Part of a small language model's weights: 71.4M parameters.
MLP neurons of a small language model. Each row is named by its layer, matrix (up: input weights) and neuron, and shows model dimensions 202-329. Each number is 500 + 25 x the weight over its row's rms, rounded and kept within 0 to 999. Numbers have three digits each.
A block is one neuron, or neurons of one layer that tend to fire together. After each block is what it responds to, as a language model described it from the Wikipedia text at the highest values.

L7.up1514:474475497435517526526462521495523531471508490542500481483505531527490530505496520465530524486505510508481478465509546501550473465542465518561482516521513527462470512473478481487467487497494498538496499458499473533536505472451481512567491490490518495462519494471511511467484503490505505536531481531481521531547450489476553494507486503508482530489474481518485542517514493546457447498467
Word-internal subword fragments. Middle or closing word pieces that follow a short opening fragment of a split word, such as Br-ight-en, lim-ous-ine, Bl-oom-berg, Pra-gu-e, across varied topics.

L2.up422:497496518520507511530463504459515472469521534482513504474480495515527500504514479500488494502525485512482529516521488509488518541541483537510497492513437503513536475482488487507527481511490506534544498515470473470481546534482501519488486511503482473511470483499458471459497485529489445476509507497462518507484471534539505509492507513479491476437511513544500521451489520521511520492457
L2.up1137:516497518499514484506464500480509533488548514509548512495522464513526482509467523539505481510543487488521517524483494483501532540492513486499543510497471560471472483469517453521457480484498515492480497503478459487507501480494508524482506470480496529537498461493496476506509484574460479515468495521492500588523529484492511528509498483491516463497489507524508520533496479506495475477519
L2.up1200:504505572488475528455496482477526477506526495478526477487537504486500494469511469460481519501468519492507525500489487449529517536532508476520520487509501487479579502508475522496491508553460520511494539482470474499520500505464533527483489512493437510475499495480476458547475466527476462503532484501473491512504514535507518516514489495453447465477480485529477501481517568463489513471491
L2.up1201:538532538483508506491483514543501524448538511492506522496504543471511516482548485527529490454455439484517505527501515493477533509509518505503519488541473488492485540446501504488546504503472526535548517511517458482513550488481525542504492538508492495443507511491476439495523482553538506483491520547481503523526467465483529545484438545490450487467475494537483536513521524479488458489556
L2.up1216:544571544471495500508496513543464513495452489506481500530485486565476528502509485491536493482516497463522514512488531474476471494467530513495503483519457491534498492502538461512508490493442523498533529496535495503503448498496497504506515529513516486504504471523493484482505504502531476490541467454525509475524510503477517532472530489489478503474507484546515501489494485488492469480536
L2.up1691:500534492489459500509515451510480516507492474547560505528486530521507519480527496541488490520471512502489525487521502509523459468514516459492471448502514533515502468575481540488487496487442534487491552507494482537508533510467507496510480508539472522522541505460473499491500503493510482492515519457497495514500458519518504529483496462543477510527475471506494494499546550524509510497504
L2.up1899:517507481489542479537530499479493474504527473515471521476509473506501517485516542536490491456518499545532499548454515495521522476463476511503486480501496466522448536494489479484451486475541559485508495480514457496496567480511482515489500500495500464523490503471498475460520498505534463507488482514508500543491452517505496507485535506497545493460514489499491496559492484477519457423477
L2.up2685:518530512488471506515412508476538522487509472480507533452478517503491502493522502523506525472472495510488514507518526485533505513508492485537519439504494485504493512490503467491464518515458543494490519515498408509494512453493513506473453505491446499511499482493456457483576450553460476494496530520473490514533481498503505518481442502489472449481492498515492506476544528484508522455476
L2.up2831:492525501523540522502454541550493480513465543459524492510494532499532465480463472480505517492506497508460545506534514504552483526526486521525501490475479493490541460485481532507514490506507548521529497475504450478518481507497518495501502497488463510484496515467477492548504495557569499487509517532480497545502481508486508467521479478498498542498491476521499448499505503462496541454512
L2.up2836:512516505522469502495535520475514532513464525496498489462513483501487493506521529486515510472499497481513513496538505523470510534483541475499520473483413500501500523559493497485570488467433505541510528504510449471482466456508509526507478487481460500481516469494502481508492471491518494493429531463461507486527501511474490492455523526501551477504503513526499477528526490444513510470505
L2.up3033:500536505543473577494498524519492548493496490481479504503490464474503504506551487489486499515492461471496485527479488491466504505492484455513502469512545556486525444518503470515547520512468530478493525532511505518499528498484491474487462507540475538460476528475466478495489466527510456479492529489479503528555473533516498512474493474509458509446497534508523455527519522492508473487518
L2.up3340:523528526488445507468518511485477509509487530521530476501497498469499501509505470467501465473486508495471509506515506502512486490469522492513471444518481515524545489495496513490530471518463504493510566501478462498511478520507485515515501530504527523540500517453470500509508520547513507480500514417503485489497479519513533501464493464510458536498495481487511450476530528490516511462529
L2.up3547:513530557512475523490458500537477521485488527509529511459488520455486486500495460493494494490467464484470526485543495480517480511516540481492513490476488510495519486507482519507514478496483531504519539493438501455510468474487511516477487530533457517469532494529436500510489503531501456518488523461482546542501499471522547529460495501504486490464527516523515471482500514511526510453494
L2.up3590:519495497513508520447519520550524515476531531495517500452462483491506510489495507510522407486459507485507519567485527516561521520471519526455554452507499545504531493536550477471591478504457505494455500534505434509498490511491541484487494485532482483535444511497476498471476494527473462524542546478488496438506484548502482486494428525500507505511517491503511524492473493479485542519534
L2.up3746:500498496513506519503487480483490488470520500468498486497492490490520507487519492513492457512522500533506492471527512533502478526509465553498535506533519476494458485494473500472542506506466482529523490496520428494508527518525442500528482513525476526453459551505474493488552467523496469486504529521485545469495481496500517521490468502496524454472516495502495470492502529476478526528525
L2.up3975:502484532490475489501487519543508569524518489491524495463500474481544486490481550523489495464492472507489469533489470533502520487525512511480524483488473489496484504473508466491528482471493498539528485485481473525508532483486508482520493455485458535497464518533489466511459500535485482490473524480473510539507508558501466516508530491508521500475495487492502483557501514509499425507492
Mid-word subword pieces. Non-initial word-piece tokens that continue or end a split word, often names and rarer words, e.g. Fahnstr-om, o-ust-er, Aug-ust, wide-st.

L6.up1034:499479542469497485517483495511518492511512497502528481514504513521534540514505501505512503519501463532488489495504545475505499470510484520506479469518510520538498474525486513514507501503480504478487463500544531501492502483497488474544518473521520503522481467456555511473493515476431471502492463521547465510514476500527503531503528551469493507525439499510491474482494484525490473489468
L6.up1212:506481530464507496514449540473520509489514522553531501449549508480468515513511498487533502499464514526483524495481512494504529523511545513526526492513552514472479500538452448519511497528507502493525542516495449504496477494495495505506472488501507519517490500511533524494495529436476491478493486535486486452526489530530520530509519530471507470511534447518509489554527506484551528502493
L6.up3148:524516512498493503522509511493534520493509524484478484531540511504578524503510462484537479478512497536502523507516523482487484478506508501470421491489577464527519506533459531491510466491510507483498508483506509494527479508474527480535470465498493477482551479473543498499501525519493461483478514532473520521505523482477512484512534538463497527489487506522513479468490507488526478502483
L6.up3936:515511487482505442529510578465512497519505497462497488478513498465485485492518516465509477512499501524537520450460520507496520483510503515519501506538522485549482525538501491549491448506485534459531507508539502529506488454472510481529473467531493492509488492507516521474483507515482548495510456474528456504475476545560508504528541526498521472559530527512519463454459483532485464553475
Word-final pieces of status-change verbs. Final pieces of verbs or nouns for ending, leaving or transitioning in biographies and histories, e.g. disband-ed, ret-ire, withdraw-al, diss-olution.

L2.up727:502496511479517514508474526477467527485520521529491477491526499492492490501528523484457527551484457545502473492490548462511460476471481468522473470485507547465548514514520537532482514504504551517537514523519550513511469502499517475504479482530471500518506477501505525456497494539455507493459465495500500494519557525520521477497527519518442501502469490520519515511502518474503501530519
L2.up813:550521518480511531479444507528526536507527450512506495456547522497475549505531478500506470486489511499480495489470491483461491474515482501534497506492507527437520520509473465458483433518538500517495500530512489522476463516460492545516479493485429552485519510510525510497471521509483513540495427504484537462497528496518510499475499509507499461485487476499467494476501510534477487553481
L2.up909:499525529469487511529484531523488544517501501418490482463567528440468502483507525480510470518501480485479511465450528505479462492516510521508508521478494489506502511508471503488515482504559524504496474535524516532527471504476498507525461475533483521505524517532495503506470529468512527504457477502532518474509526537535453492490522508464474481520491536515478480484521527532514505508474
L2.up1093:525465477500522497504519540444496505495504485476515498466524484493513524483543518457495487506487484485486538462501526516493477496478495498544487498538491504467453505466491543540500495489524532479493497532527532515466467473452526507511501500543466513494516523521509503486525472505478509535488461511490510516475533531515488524460507484522516468500474523520541510507523513569519512531487
L2.up1121:524462485482492515516477495493507524506497487491473490480535525440483529491509545479475458511510474463497482501416515484499449524547509505500469506470480487470473496506497521463527503497548472494493508544483501556544492505512487491507437474514506523520488511487501501508431494465487514469480523529475530474484533521548450498496492532443492429481550522485489506487516542477491492511496
L2.up1641:509468536474541485522488504504496517545475521487477499472527501529502537492492533516472491507481534498510489480465477484520467458526471508522510525478492530497523487501451544491501526520494489505500509537510483462507483476503508441494464488552492519499530485519511495500522496525477498522486489468516485512493585556513485538474538519479489491551505530517468513477493521489479477524489
L2.up1801:522509504504507487534519480491530524480484501471487488481525520525491559492532535483472519489496459467518488477484545495504461485531466498502507497495488558496443508517502545482493476492477504475490476506498503495495460479501478462531506465526449498502524511500507520483456521505539502493461467495501477485522549509544494507475542527487500472557539519525483500469495499526482479534481
L2.up1946:561470482509524524533502500510512474542544465496472533489544500483486517515489490551505469517510520475510510530484517491462510467554500489511497503465483506491502526502555516466479503507527461498506496521460496490493495473506534528534463517498432519455505505529491512506492509468507493469503489465515479499490521496518468517477524493499477483502531546485522485509480527465446502493486
L2.up1989:492507537470505472500521498495512522484469525472492466507469497499465529526509563471457477491534457469496499480517556501501442498544466476538480474514527465499448519515459492470490543499520543485447476542520494498542490539489480488494459475460511508515481488504471484489472487483501499544490536496501538466505564472506508504472507526501503446508496554524464495456523509517494542519467
L2.up2018:481483483510497515519494512474492531466480482489477493495520523519445493493531542522445565496480486512480541462487525482525485517541503501545504515540491512513490519488480504494483526494514500472489497538506532507522477497498524500501421468508457502493493547559497504464516467494489517502506499510459497503492524507530516519472544528476488491470518472495506517494502531497446501580498
L2.up2137:522512464481514522519525505496497551501508485487474488492541533454498495516499551498501509527462506508486475485454502494456511535486474516513514510482509516503502482471501526466536509473548484510527473547490503518502410484510532520489508465533495522495493515537509517506472515512543532496504506491537526459495473495552490497494524558482453456526522502499489484492493510494465499498460
L2.up2498:501499529510494551516531503506540501549483501469504472508508509473485518509530501480474501540473529492496469462487575497470469476490463497525503487496516521478470521519487526533534490502473533511508449494554496499501460505506490487501488466526495511571494496522533524458519479498506541513473501516534433496491480520499501497420491516478450525512476464503485513475519546501480500503482
L2.up2865:521483513486522495496497471530494513525526542433499490488541507503464492484509563479446472484506494474486508463448525473493471518559479498514490488443469509495506479519544491495538465525560516473473523532501498504538510544488452513490443456504480529524503501500511495484442483483497500498497504553526506477474543515555487504506498522466456478514570538506473509494522500511494451537473
L2.up2949:493473519481506488514482459481493522529501521510473490495516521515513525505523546465479498503492466493477473526467515537524482561542525475554469483484490561456492518485448504480522506471542547485514532550451518444509509528483484454503478490535459494505513494561549483514496516503449536511480465527515474458507517511523493506496517516469483492493466494486483498492521476527512468517501
L2.up3318:490477492483535500506510504452489539486544501484501518485516501522505477453573536484458507501466498536500525454492525519508462510487493473516449512491559527509513525488503536496534495506543516491515521508479502498496464477473549501526465435498469516480510473515516509481522454512516532480497479472529514511515499522504486504454514529533507507484488530535499520504489507543528507547523
L2.up3979:501492546480536531540507487456492485496491528481554515486520492501510459505570539446482498510513438496475472481487551534481469469507497470549506453490494539452503478504496543510477486476489548517463491539508480494483493463457500479531530501480517539487498444471490530477523529447495499488473455521506482469559531536511526497469567506526535441520461498508504516448480559483486501531499
Mid-word syllable fragments. Short internal syllable pieces inside longer words split into several tokens, such as pos-si-bly, sat-elli-tes, dimen-si-ons, ab-ili-ties.

L2.up61:560503499474476498518486499467484470498496516450488495539474502493493506552513524511473468540520456486491489499477551462478455469542506506506456503467465497484534498526474498538509486492519485490477481498510507547527493491468538456504498514524511494497495507501505478489461479529480529518464517527475495505490495504535475512453530510523448501533508534511530488544525501528487494470479
L2.up426:470537552491488488493506480463520477480482506459481512476469536485463468527509539480488492483548522474496468494488565497517473473534497482517471463493454480505464498509486507555504474508512511456521529536515458490508505495480564469515494499476467493488469481501526475515507497448482487530480516512516490512459512523498504503476493491520467453537496504522526503420449513503505460480498
L2.up770:524511542502459511534486500523515480475485501470523529466512500503503483531558511442489466498538477482500536458498539522492437512493469457486510483454521471468496520499505479534502494463537499476484478529520470502510495461458564511548473489447454567497502494499538477484482472472525533527512469517498495527489485493495478480484539485496529497492479494535519493471479487540482451538508
L2.up795:530490525462490541522510480467488507457493505483502489456461517511524511487538483519481462541439482492514422543507521510441482524519507505498501492452490507496489488499507504520515435489513532501468490501483492491550492515467467465551499527499488509548502508531476473526512530514505505516483507511462521467515490491527472486524496528501485484531518472527483443506558496481473508467496
L2.up1073:511480502426484491512534497507466470512511522489501524494490506483507514547494528511435527531461463510499483483506497500465480493483513487502482491495502511486514454494546536511526479515484526483497441537518511508506498543432510433527433506493535510497528491514511472474485492504494478480461455539468505508473513536501501473467513491486462506486541517505475504477525518470484477480500
L2.up1240:535479470462525473491473503481549498506498504481477529513518483504469527533504484501483537545479482498512480509490560459498484501503487517513444435493441493510457522511512471536520507480502463480490466497515498510505494528490541501504483522498495504529501482497507494509549465515544504550492470487499492524468494506519507525478525512527497517534482486510530485550486495472492475467519
L2.up1255:459509520497486500486486536496462483519503501476522526505497512503473517532528500461471487522515507490545473509506515488531470494510523486497464478506501509468521542520487503548505491497485535508481430559488504502556524496449480447520549495480510484505477513491517492517471530522487506522508493514533526485454502498510488496530477507492522497516525524504475488521503522490497499505539
L2.up1287:507527517441521477500518490471582472476479523446510519505522506494494509540532453490481489503508529528479453496494520455470484487490525543512525520449512469494483505484536500553466491505483461516536481521488498524525533506446506509513517462484497505474499554508503473489489482508502497526501482512426489488513517491500476492495531510486501529524496545518497515516551511469527495493490
L2.up1418:539517494498510499509512485484505468484500488471463511514505502498530482500544464527506455513505468480512496509492561456562473505515528503484509481506455510463465507487524494563482471525539516486489498510463513457505500530501522460507479502530462481513511496542504515503484535486459544502449502526462479471503522545530460526495524532511487453535516504473489470521515468514475489480499
L2.up1606:487494503475521491525498463472543504485475498445483479478519504478504489510517535522491492533518473459516452524529511483492466456510488502515463538517482494501525499532526491538495500505471452449458483505531494491535482516512494487506495504512465520518495569510521470544498496475499507524473518497481460469515524544508465493455472472544491482508514531528443476448537450538508496466511
L2.up3146:492511533505517483527492510504459474512454492461530471504486511507547486505538500485497466497495459548488518518509532512494487470506511491482503508500480500477494485483495479519491450482519477511422495543470470477510486446465532492526509460505492543517483492490505531499476525516492503491504504507473502475548512538537510531487511476496524477520538517541516490477533512463530495512513
L2.up3358:484473538495470515531530548526487477516486478453500468506476501485534514482517500494503481537457467512497442497484534474462519525488506521486493517485511497495454509499495512505493501474521518509522467517481514522496449474459521516531465479475490548511518527518503520474500497510468489500502485513526493477489489569529455471492515569481477511497507507477514524507532552518547471565470
L2.up3412:504503523467519518543525491508469478514490540471521535515558510488490522552521502498472473502508469501535481509485562506504479491503505495555491520472482534490503530504514500531479488498509497489514504520524495521522514510487475454525472531489440501474485521523496474486445528509491498557511430511498460475517526525538479467470519509500486502564525479535474503478510504490479482471531
L2.up3437:525494534462520501501509497519472492525474526458466499507515510475519542522479471513482499520505507509526495519462514524474487448471561500503453502493453497491499470532503473516484468567535530457499497505476465503537486527482501461546498514518522465499517515510537475489524480508492524519448481497485478518478522500543489513472520494552483501522489531500503517508480542524503498488508
L2.up3576:479530511491525538472505493494567469516508498500502530465473497507505507551506528461508487532484506497504449514498509458488457491515441505555491471473468500505490495540534487530503490478501472455508484518491479471498441478478517513515509534470486506540480515479510502521526511475511544501475502509523505513491514524487471493481512472507518486514496487551457513486526507481513468482498
L2.up3987:513496504499520484494473463493493497506525496486516508506500507481539473512495451495503484518485517505498491536499536482502473498492459497526484499492489512527490485519515455539475467462493532528504512512452520504499485496479499486506485454534503476486506554527570479514460526478477531517417515493480513513536489517505470487479488567525445464502503467504523434533500517484529531468505
Mid-word fragments, verb particles. Word-internal fragments right after a short prefix (ab in abrupt/abandon/abroad, cc in occupies, pp in supplies), plus some verbs and prepositions like known, taken, into.

L7.up668:502499507500514499497472504480490489487517474467460475473510521489525548503505479492504488481512489525539524524490527483516491444511504516488492444480488533507456467559504503477487491517489523449542514505496519500514500483452479468529506495520519492470464508514522530526458526551520525501465495524490509484528551494504519498424539544537494478541531500503497507501488523524497478491496
Mid-word fragments. Early sub-word pieces of longer words split into several tokens, often at section headings or table cells: un-pre-dictable, Bi-bl-iography, Goals conce-ded.

L7.up375:519517494498473511524479495452470511538501488533546513513497486498470512491526522464464489499542474487521496476472554456513485528507515498541522475505541545515518514507464529482496497475517541478482454529518460503534473487508493519523481494482516523507462454455538534475520492473478482474463501512509509478493509541540520523547532553457480504503517485520461526516485515481487477502496
Mid-word subword fragments. Short interior word-piece fragments inside long Latinate words split into several tokens, e.g. computati-ona-lly, elect-ora-l, Faci-lit-y.

L2.up163:497505491482510490484465520464503501494515462490485520484517522522516479512506529452499505504528514518498475511441537471514498497475489502493465443534493513552497498502515497445479500496476493512488535496515506508500495521508490465503502501482533484517498521466493490481487506493484523452508467548507479463515507498488494488510526514502538466501519494497490503519492469526498468472452
L2.up254:499489501514474492478483528502518528469475512500534513499514457449493505513510533507508500496520488509448511478474482448529468526455505492520508513503436491527516517507516494494488467482504485517507502485477508482499512482483552473511511495493495488514525516465461488515497504549496504505505511491493485497533480479497484500505463484487473508485507468493485481467471541528511470513491
L2.up500:515524503434537526533486485561470521493480509531455524556491535501468498516514488547509488480522492514514469472516520485504479471464500477517499506467509476495491570507469516495493492466529498481515503506452516455482512479546472559515534521497537478526531504459518474495515538521546520507509494516515515540512498449479504477508488549507525533534521525483514516545462483529494482462498
L2.up525:541515510498526527455457529557519498477527502463505538519489501496524519491514476498511529456471496513486514490490525507566530485470483495515486483524511529500534513525477567479505509469512515523507513479508445459514482511502492544529460511477528526459495517514525483518517497563515496443532499518516480524470498433482505481488482494500512487514480528490477529486538504455503501455507
L2.up564:519469522441504484491535518522491477499488543449472480516508478467525550545502542456444479508505500496504515465492533474509482495548508483500497517512505498535533530492524529509483546498472490535500504497531521486544523508495504446534499452468474493481481515508486468438480492443495497537482485543497489482506538479552525493460524524522497469479518519505474513478524490469510513500494
L2.up1087:506509499477493545454525518543505525494522510516462498529476490537483523512515478478496507472521484504511449501514493524507489502485539487481501548499507510478470482505473540495585496505494459509466512486505532472522472477525500529507528516468485484472537502522514493480530482499469472508536547569487467486443493436469513477486494551483496521517500538533501534504478517495519513527541
L2.up1251:511504522448443550458472496504494526490538514517446517488538505508474495499536461533515515460528483501472469477528495486437508489502510475527478514492494529475513561483509492492486493508448495493512547504464505480467527487509504520539513529499491509480519482428461464487465514536520518471495515457487465515509468552496549532485509495477442595476503515515492485526492512522502511479514
L2.up1523:523503540468449522494433492556473501489542488533511496535517489477494500506523523462495506489513504503454476495536494505525497460505518531525495497534513491496513524536520520498513497521511487510527531471476488462494531490464464525506509509520517510467516513474470496553496536514528491524510526450509488532465478500499518516506523474487479530503521477497497431523516478518508525487487
L2.up1622:495526515484525509496468491554510532506521516494504448482487542515509527515494477543531479484518474507540532492500540518476501496498493524505543525484500521494501533454474511480509483509539550512530499503518441483481498510481477511521520510460467497525478475481509481477519533477503520492519494482465497523493516506443505500521436488482558492512510497495493517488493546513504500489524
L2.up2184:525517585507477547488531535519508440507489462466525525471507465497502495496527482449499500479468474489514510485496490500503502525515525463500470480483490532494483475525455533496501490522453502531480535461494519499499480483479481499522468511503491521464494529510501508529528458478498469486490515487486502482482501443480496538479529474483481477527513481501489508534539549518512526473490
L2.up2389:526507534482534529475479477545514498530487502485519499493503451523459530505500464478494481494458489500515477489534501532545526488505496479539491530488503457498511508515504501488474484491459505508541538505488465513477477503515491518504518569502512515436491515494439467513539482513525486512530514486519523473488446512466553505478478479468508527522506477457508486446510535475492481522508
L2.up2424:501505532468488507515478532514511505478525520506467514494511517506469522509503512529502501467487467495498463514474529480460467476457519491535490512542456453515472536433509487501543488514520520494515519493492475495496500476523508518531524495464510492488507521436520475488500495510575524492524536500501483484503472420488494493523490504508540519504502483515505452520516501506482496469519
L2.up3349:505492523508545499491465510490478493503495499510488461506487480526507526497486471524486459499499497507516447504490524513520497498473511533493506540547483509517409480439503469532490480509495483481546500474469444503517474521535555475521508488498523525464512498516485486521474520492477492500561507522511467515482509428482510510504476476509554473479494469488510500460458485501494519530507
L2.up3362:506549532461479474519510540497480462465517489478481530514484507530498532510504508527497525471464469512475513489503491458516489455468517503499489447497544484528539523513515479481571480508448497497485516519445496487476511503497509520502507518553507466487489480469449495517485499513516494479526516458503528498496535550496521520504535550492471462485519478490466479509475493538491493500480
L2.up3521:521500512497475472479524480527468528469523491542479507521520471464501486505521503490510489485515450475475489506510506464406487504494489503526523505514452482521507552443482485497466465524483524505503508503469499506485527501490504511504521505496547495528540529460507505477461536537558541460505511507466467493522510453499481479499519491500477496480524514518526488490522510507507425484517
L2.up4052:508543523465500521473558536546481495473473494481467577498543538496480527477533515548491486459508477510505472502562529476493491504488517494489478507513457527493502485489501537505526478499479541465514458491496446476478490493541471512528486505519472505499525499504479471487523503496525486539472540513505505526472507470515525501486503496486476522496506491510492470528496480474501555468503
Mid-word continuation pieces. Word-internal or final fragments that complete an already-started word, such as Bre-wer, rel-eg-ation and Premat-ure, plus "made" after were or be.

L6.up1329:489481535506536505512501483495513511484537490509530464488492506478505515499512532486490502508474442532487539486502529507472475533476447487520490512518532531468507544478445548515515465503538510524511501514524534486490481493495473505533469510536538552460511487470531532450511500518480548469450467472509489534507548563517521528468538489509537476514496501526470527489492539521492522511481
L6.up1810:520490524507493500525501494533505506498518480491492482546537492499539497503516467488496519491520520542482512462495470518472496504497506490537532498528538527504473472481497515542506481530460503515494483533503468468530503543485519485548488491490486543477518457496481478468548506488453528514463431499500481518488511537494490475473523515479496494472486500571486509481540530504507506547468
L6.up2598:507514502494505536487460522443514474501489493523461464520508502504486516522511482488488485517493502504468508520450495478497509472484425502481462521494479519512491511541472496527478485465516465502510517501544489490522482523464509502533529538480506526472518456467530455505514502543493527499516450463512495467515497521539504501484568488472499522509485513503522495517503515491486497525530
L6.up3465:466462502504476500493485529500517532442502481505498499535495473527513495453501542466502552489475508554458553456509542522503463481477491516547450500512493569464523474513456487492506515520497529490518481500517465516487507515515528508522497506534507514505516421493492497562506500517531515460485533490538485510475480517534527552517506536513523519495478482529511488516482492546515508556488
Mid-word fragments, heading equals. Short interior word pieces like "ti" in varia-ti-on, interpreta-ti-on, retrospec-ti-ve, and "=" signs closing section headings like ==Cast==.

L6.up13:528544523468495495509466512525457510469519502453522489482469492507505527456515499496506512492479468533504492477506497536507521463479500504485512460534540498494512520542457470491557483459472503497483474532500482474480506489456518509514502464446506530559506504504517495498505479516520488510511490509502484516522470499489489549500511502505473499511528475508470524509479523524455506518487
L6.up1644:524464506493530499539481546498504529547487535524518459497497503522484494519513517471425519545514504543473503458516526486442519477498446455541520499542535471512506460466503509497481486524504486535475516523526510481514514473462469501487523473487483520507540471496502479489484519451461521505535479496461485535508540478471531501450480475479496504534543494539433492480519546485499500480532
L6.up2696:504512492520517475533521507529492521508546498503491517486564519515536506514481515451508568497524501529524521460509501530503478519504518487539480502489501483493491548482483463533480520466518510501507512542500530488541464513482523491535480444450504518478562458504500469469517510446511503488480469517510493506476517507531509524481510481504475513494496485494505473566449488531502501493484
L6.up3604:500476506523462491539490503537521485475526522467540472479501466484537510505536526454500502498498460508456464504471514505477493481492442460511462478557510533516541549500485516541474494556490475464513507531487518464504489509454500445508503450443515524528522503506507504496502482508502492490463526494519486508493505522562504498498518503512524475474497490513513467494487519556515488478499
Mid-word subword fragments. Short middle pieces of words split into several tokens, often names or rare words, e.g. Kn-ess-et, bl-ess-ing, Wre-x-ham, Fo-gn-ini.

L6.up171:506540482513488458498432490505507514481499510507454466503495511509541481502518536478473512536497448519511500477481527516509456508512470453537484497499491540488525458544498520486480488501513496507507488478511497449555436502487475438478454457505497523494501460443479497495490535518497524487452487497473519471495521512533483490487489474504477527521520499525493505461550486547430495489489
L6.up218:535481483471531499490497485475501489506480502513459482527513507476502554512485500464489519529532449470496482481449548492475472517541521554521482470465481514466464473492502513449462486559521471512483472485471521432513458531509502492485459486516510496539509442507508515455511484508512502499475486521485469504537503529531503512474489507495503492487500497487515480514497521507488522502529
L6.up2734:542464517508517515523516500448471534463444523447488493531458481486498469494494519434475475500484526481472490498471531470508476450527508530520501494483535478476481511528507515510498471539529510513468473531486490472487480515498489485487472501485529488483482516503521489520482501503522540513461513469483524493531584530527493484482516486515486481487486527511487503513528487491529498539510
L6.up3776:487495494414517491534512545490499450503464509447527498480472473471495545474519537488509502506498464505477470519451530462502480445513471523495450477547459489457473496517494496474514508521501513501470459538518508475481524526453552518519460550497541479550513479472499507470519511488526542536484489504521478510485505513533469493527516498455550524511474493503533466496489484535522474473495
Mid-word fragments. Word-internal subword pieces in the middle of words split into several tokens, such as Aut-od-romo, te-mp-late, Ac-ad-émie, Ple-th-odon.